Part of a small language model's weights.
Architecture: LayerNorm before each block, biases, tied embeddings.
MLP neurons of a small language model. Each row is named by its layer, matrix (up: input weights) and neuron, and shows model dimensions 16-207. Each number is 128 + 32 x the weight over its row's rms, rounded and kept within 0 to 255. Numbers have three digits each.
After each neuron's rows, "fires after" lists the tokens most often just before its 100 highest values on Wikipedia text that the model never trained on.

L10.up286:105150095160071070102125109075161143151218104168105103146082088132106111084106130123135120127091112133075088146132106143129183147109142151150157094155101146128076102117135151109052150080114187128139115137112159093158168106172151123108090138149204137138155196084160128125113159095148101093139107118134135154126160117138085131111086118119124138175111168115061138153127088177097128085114147142138121138106170113157177156130131098118134156139164125151156207073116217149107136148096123141089129170113105148093135107119156100171113212190087116139092168142084175203144167175147199063
fires after: ".", ",", " |", "-"

L11.up206:121097144144152143148104172129151114138114110069079064144159150148157076150129174128116109094169110168085095136073131147147176146196178189204152149085091144100150164122126103104096141125106161127118117092162170070100128117110092139130083153140108159096097137110075102145160136116159140129104144153100137132160122117111163093154105156199145105123111195135194108116154090165101052076118171117145143082174101100128122142152148155126110155067170128136148041135114122094135194167130098090065130093104146162073120140162105102156104125092123101177157125133123125214109129174086100129
fires after: "0", " |", " votes", "1", "2"

L7.up386:144209143095159177148150155144140112126108101169152106117100168064090200172139080144121115147123082152097154128142170143184139096167130157186100109133124148119129128110103134110084149133095137128169110088123135075123110143119130107097177133132146131111129118150122176157100070110056169144133166118139132101053092127160089162160104155105126118145126134159099103177120130200150091116147131063083167181135085128186082085125138106134158106130143045081106118018118061129155163139151146114087109158109142127100107129114134147189142138161088137085153140115201097134172128136130178192
fires after: " |", "|", " "

L10.up674:100134087101123112122178124161140096124134154128108170157119167145157114110136163167167153195103134108146088125057157105202123135168077099129165159133122203153105125182203154154157149096122088174132149079166131119083099103107147097149099116108146142144163161099161141147149146081072161096117131124124127157192168188125120134130126139079089100060132089156099136132136153106108174135151172133174120152081200124117128064090132099159151112092115092169180099081030086149106133141124097177166158144085145138146121146161147114109142128097087149159096149140128182123149136154089116106
fires after: " ", "s", "\n", "-"

L14.up445:128110138163169179112077145200122156131127164138127120121132120127142134195085181130109118174119065110083086150145169066145171178083091127137114151149144145112127152106067157087092141182122049104154091135160131153119065147104194116078146172113133164168138149127145153162154090124132120173134104100139118158124171164173174176159120113135151061102069160170119149139111128154082162126137101186169112130157181111108128162171143210116106144069113143047137096149144109142148104168115048113135115127159161082129113067077098195124123115126172107079119097109133102141074092138148152066
fires after: "2", " |", "---|---|---|---|", "\n"

L16.up39:146172184139107156122128110067151106145132206088157111126097153093126179130166166060163138127098100174143177109075138161179103117138082059116109141181091169091125164083184113130127110152151129104138090135091210148143164066099102088081133092068112150134096137160153192132155162088131135145076138152164169113180081129153124111096095098185136180164082188144104148177110137089166168147127155134108146120121105132149124082170091170162110123124185167102180125137156175180105131149125120090183127123162121070146110028116174181164110194133152097088167152139135148150118110156145145104
fires after: " ", "-", "|"

L14.up190:117130193151131137189142064114148060099128123165076096163126179184123171212184117150089148132124123119125088123133099103100198179125095137153098153093099092164111114106105142150125150136153152143069111151139159093085101084131103162110070156132163151124119109102070164122135145111194126114135149158117158136115153172161136137126128106160130072120096098197177173099144081141104119088172103151060092155110086118132106157145112137171134132108147138188126081198193125133160162102145130144124130125188133119140140102146097132084107139126106119129159140154118157091126087126090079172
fires after: "0", "4", "3", "5", "2"

L11.up322:159095107116149095133151093156115156110146148132121144138195124120171142069115123202133131141111130070103066119100175035141143163101123109125101106123117104167178132143171132160094143077123129089130127148074128145169181138115110112108190103145129163080157174074168158130120101142153102139167134127084145139117085071177102121071162167099142153017152154133160146197138079140127100169134120128106115126124110131118074111116127168232150133109102105152125104101097125166105119126201087167119180078165089122138104122100123148135147080125120140157129165126133144067142189172068099070
fires after: " ", "-", "2", "–"

L12.up655:164117079208119169144102090122139149127141153158118102120107130175088091129096067179130143124073107123156149099144110139156120107147104146108176095121149111135158089168077178090167128091173180092114141111109143141143125123147102126129134114147149145151136156159123126091099093164125093107128139129052173139107084085124102133123093174135092120088076076114122191104130091161161137157084171177124095192102164140136179086139155175147058121156147145154140137131097173074163147189098129127163157125093099147129128076136094130187165212176106153130123101152049175147157178226139076102
fires after: ",", ".", "0", " Z", "j"

L3.up224:118117122137130151094160130201128172137141032137108189135162117066147143145144146207116125145078183083062097127133117131101157142167158125122095141099121118128142105149097129145077181086135141119145110124155135138195124116090169112136087176148139082134172096076132159133157084137112135100095178102133112162117096104106105130140102135149106157122173120126136134177133079160125099167132155125110132139144151088204083134142142166149158154144083091143193165083096119145113099139126099104109127120113099141133118108141113109128116097047191147174120130182080206097088137102102147089
fires after: " ", ".", "–", ",", " −", ":"

L13.up502:105100162136102091139173176131135138073050130105147104085130175144180110151111065148132159195100131145157156165122109123100217163146143209129113095167079089112118158186078143095170119080113074118117077135175165108095145124135093128208147143075090112093065147111150144133125110065131128117110193108156162088168109137087075138130146081057126126138143185116087107079134105171130179152129150133098185128155148155125119160142138124118145087104076114102103054153144117159119130153144090111153093113105094165129101137104141119134117124127157115177117131147106142103108108135093171104
fires after: " ", " $", " of", "1"

L14.up748:174097169106161174132131123164145186177167139105170130149156115117105163125167136175133113150140112103165166176106119180136165143107166132107176171144131192106071139116100124159079072105112081066177119093211142142114133100133123169091094143111109092113147126076095155157118106108184180084129152120140066105073096100160103126128097114212170186173130154149131091080165087150139130117135165123116180096107153077111200145133153139113131114156169228153062118146113110078118170161116121164153077168059164120145123123096140168118100124123166107095164129124100073152148129163158116070
fires after: " ", "1", " (", " of"

L12.up206:129151125125138134134161151110112092090116072124081116149174093062083123146040112162211187198086175145109120185101124173149193192145114092080138113112108154136178173160104117110097152086153145128098083138132128070127104146116115153169080151138074124132087128076106136108104095142129135063113074093146106149129106103131096094125055115104123087124114174112162130190194157097138139100131122137142131142118106137097123188121151126107091127176134088165157142111122104092102073107128156143103142111098130160113112092136145144072147154134173098101137117144117128134144157144164083107
fires after: "2", "0", " ", "1"

L14.up352:163160088120104094124144116117100147224116103150153112174134154151107137119108129115139135146171095161126148142126170070076156116129136164096162088135115154187140100171139149071135109143130141113101094150109169105089139143079194122163124125090189116122139152138167126119085124166187168130180145169160141144125145140174100150056133119140177155111123086121055209159192131122157067079118091076141127134092145149125047160150050172132153144113178167093101140092123115166154173133145134097148129217201107107133142101116064160164132094169107128113073150074082121130129149115144105119
fires after: "2", "\n", " ", " held"

L7.up545:132155140142121160089143141094144095158127099167135118125115152189076158154151117105097199104123136149137089072147089163117147153151182128133083095062156104099110042116140177143129133129146129125080147076125154107142122096117163111143134163074151204165202191070040125118120141103175108133169133084096106098149124110109103107149147116094121116078141212083108147167180171146136120130101083089130134153095076122129147094109120145138076135107106120186118118121131114138074146157115136146170096139138166132148136121172113149086182131115128163108123090117120145101110148093144152119
fires after: "==", " ==", "===", ":", "\n", " ==="

L10.up385:137171104156152083082138109202185102138072129134093064159116107116116164109083144115113119154142133185102125166136071158122161079125177093159149120123154159142159142127143193164108129129113114142137143167113120135202134104070089137199089153145124151076153098139104097166059129136111143160091129154117105112152093140108115071190136106121084092105182150083152129101138148126095136146140137138118121158122119135152143163123153147065149120162110137117158069068154048161116106046155129085109148175194152124144115115129170141092082086083159101114158163080147141158119174138155095084
fires after: " ", " |", ";", " Set", "1"

L10.up231:155147104174126110104150201094124142094130107089153157105175189126152101097075130151150179143085127114061149102107077097154073106090080088179115070116095075134066165145109152123117127087180170102163154111123134107024162141153150118103133115052106071179115126147085125047176066126157126121106142128122112128091132116135144119141105149150107102160127153132139125189095126085127131092153136132151103145116175107164122162075129096177163122124119090090084109136124135068174141154102129158152131170172125153180120106135119124080114128093125121100167114151061131100118132119134191095
fires after: ".", ".\""

L14.up357:120149094128146173145088212118133151134130115080145094154125146156149113156144089109173116120081088095090153170110066158088158058084139133215140197136102109149158130126110115154132098098115130104103057153101114168141097138113183131094128134130052151092139148125190120161100129082151120119103119165085184066117207116134126102100126128165128154131125117081112153110153139170116080100109153128196103152108074159151149127159105136080112138176146158095150123079127136109099121137126123110156140130082076130153150035153080127172122098049143110142075080148143128166144125166210102094
fires after: " |", " "

L11.up629:145178177135122166123090122207143114129145062179174078098153109188135132166113127101125193076129152101079143110143159139073083110089139093160080150136105094110137158131108175141154140105095142140137174152116106128080066107142148145108117171058080167157089172101148102126086140060193153098125131152093116075115140161175082091133115132159118099102159163116076121166110113102092138083131105190107177102078077120136085138073157134124148167112146122113132162134109100085188143127144143142084105214156141113174138108109116143121137111141109143076181146149126058130113123140151157118
fires after: ".", ".\""

L12.up613:079132170116141226115113089105185165103169092084160083118161131145156098116157205138138137155120072115107177132076143129135109109159164141142130089123085190153105121100085155144141176114091094145125116163103157173144163169178144069129117111146104103067149172100132157161145129041136164183096045111085118085156136144152077166150160098103139091155101197128087136182079096079180088129109181148090117118112092207130114136115181150115141143109101148092147124127147122158117093142135157136091100129130117098142141088143144123204134094090131137173113121190161163115133165136148167116
fires after: " ", " of", " the", "-"

L4.up195:075167135133155095074162161130090084123157147137152138078139102126090188088159122071112101114147173179095163162141114116155135088111057213100118100138129113143126172150116174110115205117145105079093090173144112089173105144140151196072132142090165127110099142138161111135138116096149095139141157090093084140135137173165124160117105120108159151114109137116117102135094120087169190085150103135089215178183135135123112134155174076178186094167113143123141108170074114147173118168081086128141144174116130139182068087136169097148155127071091105164158143164120122111096128092142106080
fires after: " Al", " W", "e", "i", "Al"

L15.up450:120100152142160153186104165161109108101133151124124090131145215122138066180148086145100168075140104184141071101077087153125125155136176145100127114093156169073111121187086168115137076160156148123111152163167125144159101137154092123096178091091125126202132174075161121085148123157143128071127129124089129159133167162149140128057130146110137136138123053131134124081179157099131102144144181139093142194129127093140133116146141129039124116130115145109130098114099137164117126136156165157123089080142099130199104134109078105074114131149090134087153038055053094141129135168154134161
fires after: "2", " "

L10.up569:141119141151142132075144141140091132143115111125152147110205094164119114109089086067077164109094188134103170149139144083087107070094155119154105112129105107135161100153090171185163098083190170090140099137105093082084181109144121144103151146031096184187160125179085118056116105107165140114099134135060152132098157146145126107139095088119156114139144170138137082133097122123097159133180081130162075087107104085151066138105150094133115166103170142168140112068106090140145135128044171181144161131161096123172102111118090113140126152124155186149148074170093112114089074137179145070
fires after: ".", ".\""

L7.up511:175119089141156123104122199116150143154115141220155108107163146135113165156112118144140102142101142155132088100147126108114107079104154146103120105151162138124178154101113158044159102164115181165165165099114137095124123131087115132132120179161111149128165086170121123140092126148118162107122170151108105099136148116066097129202127184111147125120142144145159128097133114110115098102044066092079174115117091121188176123125077160132095136150205044073108142155116093122133142145076113081139112141118117100089148099073150201112108180097141134152178139135126102168156121132149161077
fires after: " |", "|", ":"

L12.up56:085100155132175155160107156184115099145169075149157183146087130126101091133187168187139125134112101052116115128135146133106143178099128147126123175116144149128135189110157194099172144174176142140115133050093116128155120136093141154102117103110187161073181153097124109135087152091112068149147133159058134077171116124174103136114104160156115129139094132181124121169101120116093144087150131080175126108131138129167075135105154171127095098075105075069136110101094168147132125169116135095134115155111162141155097067120127182138136076154120056163086129110093168085113134159179147148
fires after: "\n", "=="

L11.up653:122110168125123088144098085084136157091125117073138073160152196174123137135141048111196186086131116111087099110138151086114152112142199135088083123156109159141100085165134121114117139143151090121128110146163152144134110158094152120152138120149119074141135155144134132071118111187163135143140139150118171184158130115078178129154090083142180093111141133154058144142133113090161163132142066089128101163144092114092149122129099116156133149089159204178123094215129144141126098122197200110154115191118133159153154164076135100124141161132090085143095109114119098125105017126135130086
fires after: "1", " ", "2", " (", "."

L13.up516:085063129155133183122163124161151209132140152141161158126126107166179121089096089132146175156058130103146166082126132116088117109163113123166089180178120062211131142155119141165109160103121086161143163090139061085111149118173138129142087148063111100119108101176098150169179146133142130127105133114135096127109189175088123158136154129139117110093130109109058213178111151089153103083183143116132116113130138130089128098122128057156127127164122138106115126094105115121157172123109101086129116112094169094118098121150109176138131164091098174073116115120106177075115163173158117122
fires after: " ", " of", "\n", "B"

L15.up49:055147129111105239105156108166125101143100115094129067128191155176099080161201121163103117160126126097125114185127151156120128134146133159144167099148132151191198084118194156152166082122148094090130141162084098100140167104101104136128151174128134114116160151099089168136127095170172127122068082128098126124164091090112054169133025142087110107183147125150119139093123130161172173130132133146104067145143117126134112108112136212153131110208179106150150128118108139126079126070080131148145140101128141106077122127108123113159123091150091127123143097108108197137164131171165104149
fires after: " ", " |", " (", "ab"

L19.up57:181180176113118105151120100075132138161127080091162147121069150164159146132148146139140144150143110127107065141218122048096149139138161146109123147148153141115151083091115097131146083124141146116094147175085123131157158113150178154152142158117151121171094048103124166128162149102096107086088129184103084139122119157101120138124147115135136118086136129150129150123085126184033100140152177140091130126123150094093093142097132169116118142039099211204153042138099144175170146133120133091158087178175108119087149130119125144112165083165101140143135124131105158123177095135150118105
fires after: ",", "3", "5", "0", "1", "6"

L6.up672:112083139196104106091182137151158137169147137084157071040127187140132134148166121115155158109099115136104131116087130054123166079085102109144118106149121109126078103126226115162081145171176163117130197105151123143134134125116126139091163089083132101109102147127162130101180117155063122131167113130122121092124080088198141146187112136132124093069129156146194145158092104139095109137141147077136104156136062185138103133131088113108196182115097099096191118159153094146088118144139171119129154161152227095155150052075075126149125119101161134180096124112087071168141157121127161151
fires after: "\n"

L15.up188:112177123111115137136114136111055091148137115157156135136217077150101127114116091168130158118139095159143082084158166113107114189126110135100096138128164133095214147163166164119137132138186157157094078141153189141091105134126101078130088136131141154156180146116116107148126132182133116066163074090066150142104106120120085107139141041195130163057139164118171132070178088087181166126090091088105138191101119084097125146120118193120072130133123149162160129114076093116104095138154160158139120132106123194182113087147114120136096143184174112148187149107127144133130105139178117157
fires after: "0", "2", "4", " ", "3", "9"

L14.up127:133046138111177108141082047118123113158142097122140106118116134170072108138136068153185169102136108107084134167175104142101140098138150124110097097159102109197145113134082154108103130152141113156164136115118145186163092177105157125147144170172162150170130152179085077123094142181122077114150169148111116143139046130128135085156111177158186129166143028130146187156147119085150179119117120110145097170135142142119185172170159130112127116147148154148159148109120131100075128133156138081090107124142173082134197125142062102092107128162130166073120115161148151104130104098150159120
fires after: "1", "2", " D", " "

L11.up136:132176137159082182085105175114121115184106133110164085145177129190181222169132075144123175101134145171098082125104122091115175142064139100149076103105140100149093109174118082121146115097110116110181173112157128108154122130106075126108100114063108163158126143138082130076139118091146175116056129156124155130133199133165128073136125106137140096129117133161103094116090124111166146087166137148112173202105094104179096100104064092130106152115136157140120092086147113165103118083136163150136164135114169120201149057118138084087073100126176179162132126157090111175154143107107146099
fires after: ".", ".\""

L6.up619:119136112099122094120124123131131139078182136112186150102086105111152174093162154132093142131113115142137103174082053170157128174133137152148079105102176101113130091131139169139072145130121166169191127072084142086129104147151164141147146154143126150169122107153128102175116091124109128149081216138098066133151090132178167121141113136107084113114157062154186150138141126173087067172126117115081116182117109086157115140105168179199159135120073114156135121141066154156059108117175120112078090162121147142111125085178135110184090092090129120200084121103116167118108111141127111090
fires after: " ", "-"

L3.up221:079069127108164145105179125177078097079154118145124163139137065129076133129128222139152172153118182154086160116150130099132099151171094150142092136105140155119170165118147143102124192065177135157135169104085138169112139173124142138111103136159106112120187131127147145174121126164127197142135108015127127107095145100139067151138079078127111109138070140150127141121127126088104148160113111100114143099109065129074133125067158164083171074123065100152139115159114095173136153102164115156113129153143183118160203051072163143092102107202116158151117146138136144144166121161119139097
fires after: "2", " Uni", " the", "0", " co"

L19.up621:167195085110146129124178133139171146094087169167134118171111106113108107092128124140151160176082147137160123137117167142202157071128159116140120184145149160056123179143055112071135068095106160127180114164109072116173155121107102116118119150151090147079182136151111138133102142099096108100103134096126143098085125141113122056168069139102158165143117178159153178180191134164166065093059118126122118159128149119148112178126145105105135169125170093097115096132094085103151079089169103148148072152112081163130164145202083125097088112146094188135191176149135111184087144185137129077
fires after: " |", "1", " first", "0", " ", "|"

L16.up547:080169128127154201121118186182136135093109122132112093122176108141118107115155087126135094113088137115130113174149098150062090116122143111088160124095145108148078166137072108173133101098126126131089151139100107144155134158102078140127137112146118112168130154136190179054151086142117204129140126092135109187049191149187098141137126147156135089176143131151150194097170133148137187119137146102081121127237093125146124117100162155105153165110045089075098103086147121131181067099099187152125065122169143111107128106070128168182143132107102126125088049124102154094145133157121102151
fires after: "0", "|", " |", "9", " Set", " "

L16.up187:074204129083077148134174139114118053122130138163117108143181111066138107186177089135121109172095092162111146085244144124086106097175093140104155103160124197115122097110120089130156125158098138102143115195110149131076164139133135157143111105096154100155133146164147098109135109166161164084151097187140086150131136141151140150122088170215156132169084095140108096094140210112148179095153139104145124138114145083084127153090136090158168150134105072106125137107132067145108166082114158109187104168145118151111137109125087154154094121169107127167110146110121125154103091148140117073
fires after: " ", "2", "|", "0", "–", "1"

L4.up188:135140139102146165120174115117130173092101109171163122131157192177087163124066101113100087093075135144124155135118114147138147132151154089117087083135074120150173032150097131128117124122099141123093118108139098069139125094144178152156114132106104161083174154149092191113148075089130120135125157108131141141159155120084098137143091105137146129071149137182090218152160119129115126138095055144089124121159133180132092056090083166155100090111094100187103139072096085129144193133134092134159153192114118111085138134117134171168152143155100147196100195152112135099127103153150173100
fires after: "\n", ":", " ", " |", " Party", "."

L12.up119:133109142156147137179113096083144078149155077087127102070135150141086085102134096208137160163172130129172095102091158051167169159164141167118093131162177147097134116133106151086127093159188119125161148099169124137187143134201122152103158103120103115110153137166078093071111071167187153147135136124076146145132100122144151160169130107110111162130120087091101142153118108106134150142112144137192080154161168125135118126162065100102081109137115125115126089113185122106117119188170168091147103090129171139193172175067018101146170146135089107163165079126166098141102126153118169094
fires after: " ", "2", " November", " May"

L13.up288:109115148139100121102070113177101115129080119125130128096173129149106157133175169078186090159110136125192180116184146123214117125143150108124156072152165094117129192123163132167146115106126146072131109144122081091121066152088093143134133131195115121120101143163115128149152082103162132169087194122145105182152113138102108097083114162102156185130133129084146094086113097141118066040177128117087139158185166078146116095164160148176134105099111139125164158048087129097104082070139124138168147141182112129177127124172103143170154153156065090215095160114170148100105110141098093133
fires after: " Al", "-", "al", "i"

L7.up497:096122118078182115182125108180073173168151134104119160103106147085179097170088185116114137118107119201127120180091143072096147159087118112142141105155119148143054185147125139097077184120109098175174161100144115094099153110086130061104144147074151120167138181062108118134111183161137098101151126106050101096173133162159139166168142148145139107243060139124129145124167102128093132153132117124075077153183158138121132109109139125145136101134125126119119068110090100130142128164154142123123107136139174134123144129083095164099135129109074159164106150155129117140098198163126106174
fires after: "\n", " ", "=="

L4.up184:180170120093114144114106068143132150099099252130162112129121161193132126162144114110117110069095090117132130078155109159154180089097130101139116102167106121172102158171149161139211148075152080191109132193119111092121100106134155102106074146108091063114105167116143160114118074089072178150109131201150145129168107102106167180151156137148111163120106172081080131168139046103081145168180134057085120078119110110126118096165075110122140119038152134136158104191134137190125136096134125081150113091114108084155133134103121099130099156097103142159162135149089188089126090119178111111
fires after: "1", "3", "4", "5", "2", ","

L14.up601:123134142127156135133136123088171188126120109109114079095126156118156181096132137065148118075123071128090151100081157124128147134117134084123199116096154165121177063151098124147105099066176101104092130139094148109117115063080153147112170169191080125084151083110085123129138169173076136114212143114114098120103104135108092108172139213112091162144127114045113092095122151154118144135109139127139095137135053101133156068130123088080132101108144118119112091131092182155150098146145119125134136166128096107143130122140222176154142170025150147093118095120164217137127168177145112080
fires after: " ", "1", ";", "5", " Chevrolet", "9"

L19.up737:067106143101119101156117124105102140149130127083127140108155111124133100090151139116184198113120037110139108093092107074092090153107150185123138159134123140141221096141137145172105138131184115122095160146183146111101122124136116174086155095171119100143118100104154129100122145188128126144181184141169094162163087141055054110159119159171098114124121100085092054092107118116028150153156111088144062135137114150175138090128132113156122124125153179168097151130135189084148185105155150115154212112102148090111142122117216174097150161025153123127086099094156181141132125103133121131
fires after: " ", "1", ":", "3", ";", "2"

L19.up577:090210128143199159087168073130095151121144138155159096134107093171122136126099086165118105127109119128131138132070146137161146138089167099083116154161105121115104118176156112096095133144106114133122180093122159101129180190122138112150128159140101079200120152100185161128139162147082156097102107161118096129106153090144090082119102114110150193178114148044228168121090139105149134126111179154134196148124092132103134107031149123144115120147137133118129137101100156119149157104124190154118071119131132179102155052128157159158141086068180183131103136071092134134135133094171067144
fires after: "0", " |", " ", "9", "1", ","

L6.up3:127209177045137095139124118144123089134102120110156142143089117080160187034156142151116172142157117109072117099126126079109134136179156088135108140103141170092142129079153111224163133127172171117083190116125100140099099138178095187096116105097142105135165119137120101141077088129145142138096111136143096122211140050152109128099153197154174185127129124127153149101068071109106136133096069088147065110160108130114121139122151142160167172168156109116145080241157102121102062129122163139126147113155148152121093173136162103145094075110111063154148156133137123137156105123193118119
fires after: "'", " ", "6", "7", "1"

L4.up387:103167139068128065188127103095153060114102110144121153174165097120175158141121120121126178123117070142166140045091120156107127083062118106205106142154120120139111091144156169140104169113125114123156097131149112160143100107157157156138145084100134157108155135148133132170084066114206108141119119180153106100203083139157103179090122179123124153084085155059127108173124089193091129140124113108101178131115106101159181142073126138116083142159089145076161139182098104155143086140178150115147162178156097140089134187147094140145101121077120128175146130066112183137139101114117131104
fires after: "-", "1", ",", "7"

L14.up661:186081127080170136124132089126128175137106147185072122126176132117092093135122162116175205131084114116122141126138124076066147090137113142132143091147080119139153172134163124134143115105152073081081082163122143087146112098094128072144075164156114216088159100165191123123130140136183069128045160181119101142138122148111183150152132124103172143118131114143173124115193156140155124105136157131164134158146127148127206133107210155093164062127119099143169111095115158122140122147104169157088109087132110074138146074155089100045182154102082127128142102136122154116124154162157154077
fires after: " ", " Na", " ("

L13.up499:170116156098096128126128132146105065135145148124088090084133089123090142160079126114123126178133054151127104143106153174124151186169149117140068136142115147155089142155098142100134117139083112098107142095169118137196126142178098114095098165083083070124139123139126105176150120187106230094119135123128116107093074111136119163145111132142162092150131110144125158140068099147058147092079171110132179123160122151131134113133140179048133085170148168184147059198113082168185154129152098164119105145146139106107161164141112136098171206128135095170148155170169152106100085161193139144
fires after: "2", "1", " in", " of"

L11.up637:143112161111130145150115131134201165129133144156120093135159123122176129116117152130125171120092110127048200176115096131113165087141131072136119125101083083150171142148108158116145139155093077114142132133099200226142081098147092108156150157115069146131081130083133093123126056120120095161106139147118192140110109139135145111144105116056167179131062171127069136089138055167115135107130155090114099160163140153158167101146131159130155105109110136127149112170181135109132074158108113125105114159070162144101120093092092130103142135094133094068108157149124134158124154167126094084
fires after: " ", " $", " |"

L16.up82:116156157053111125201157155173185148154091151106127196154126129149119085104214148171097222086138153124169076175143119107131156153189095144132176135176127094166113099126123088098182121108107145130114142160120167116103167116112096069070073092114133095135130128133093130121179130122141108081077086102102101163154197098155133109166099123094134078101164077144133163066094172124118139134145161160110139133167142120124138128148164148181117152173040135119117117138140174055066107141092114119140084166139169084128144111092112141188121183101134126130077034098114176066115146123165133140
fires after: "0", "9", "|", " ", " |", "–"

L7.up482:200147095094167107158085138083134192115129167133138104192170165149112135083156158156123139136115125162151163083106075090156157099111160145144113171174057095151097188175067106079125157122115169076109154108121085181132127163093092171101164124109136053114146138123115111121147148152118094073128171125109129087115109145135175157163143121126166149133114121145130142092139146134120103121067146080092104121102147116108110151144139120136122112151138112041190121206137101149089130167108102095154152126159145145166142128128094084138180110098043134114120097135106083090119131119190121104
fires after: "1", "2", " ", "3", "4", " Apps"

L16.up425:112172128170106153108139198115119102141142138162140094129113105123120084129141120175156115083127160156110127115109112105115136172139158101169150164204202116143093109150103103083133177113105162149096106170089158139126174142166108082128143100096115102150111084120121092060162192126120147149099105131161125121088122104134139125112157104158142165155116085084197092138129124139136109119068097186069166139153120152151077174088081085099171121108069138119151105146175150114150121121052115131130092099135127130193066156081175176136128164105109186127124144117068115076105072098158060162
fires after: "0", "|", "–", " |", " Set"

L12.up408:104156122152061111064163153136137105121095116111098149117189162130156185129071098149084146121119107116107155129125121102151128117128117073162101119150095108089132169135152106100165135085143152090116140170143092125056180140146127146127091109099142134197166165199157128125149100088175108110107135115107128105086162066114169081121113117155149076216123168133100134157094168116165118123188105175120090121153116084095088115088163131154143102104111112130155135086110159133141153197128109141076123174217154064167111110134077115058094135132136174059160084135066133119105136108150126079
fires after: ".", ".\""

L7.up76:149166103122133145113149099105078129077135137188109099134061106127177168092121158128094158145153138081132113164136126074146160086098159082144168082118140110167138146094052150141127135170111174109117127135142149133068181131140151087147133177100154099155147111074146120135146082077104117171205112066130149036119154129113148140137179103073116158115085154108106155161170094057109098089135160156146133117137163142127105100127095108097130080171118125141141117112198129122142126106109122111127193153155139127128087080062075149107184120080155097080163110153110179103128110143126152095
fires after: " ", " |", " one"

L11.up475:139048098094100112149103121134140111112142143092156081117054120133103097109093092163123144176119100130150128152172080173141131086108127122135108136131108173106108117102150102121134099101132155097161151158089144086152124106167168171131112092105154089091180118116089164181170119111049074183104100085114113102077138160196116094139100164211147126163114125155153130123151099168216116066178105069138098115149111150119098078123096069118130187142138148082123159082064167179130128146097116079113131130128150143115097131199125157161155142079136159159177121141091155096095085155140106083
fires after: " |", " micro", "|", " Dun"

L16.up57:144129083111108114138175143139126087114123196148136165203076077070136147166120154088124195147129087151170159187168163135122114127133134132098099115133119128137086173207200179122158154149086122088171117093108132112098164138147138155175075117174153120143168142124109149089075147185181157156135179141115095101116084173101133127108134131156096162145073097120080106119128043112142105176100145104098184131170175175109193080117168089123153141127097105183178114090092057161191196114124140135135160125121167095151121164117092123147074074103149124146098111117165119150121058130162135121
fires after: " |", "1", ",", ";", "N", "0"

L6.up704:073110104123113141112098111138149108097147109106070142048138125178181137139113113132086203113112120177104121134113149059111099111112153094175129068122137074163142171100122149074144113104163149061157178180102105128099133138132154147089168056054113122172162189159100087120119130107140104084074111123103146100112178094122117112160088072135151083146142168136108158145125153187116076140144066120096124157117118116130133155100153096150153132126130070118103073126085154147125183199114135164135141146190147090141157105177055127131142108129128178132144132130138098144157168117151173087
fires after: ".", ".\"", " pro"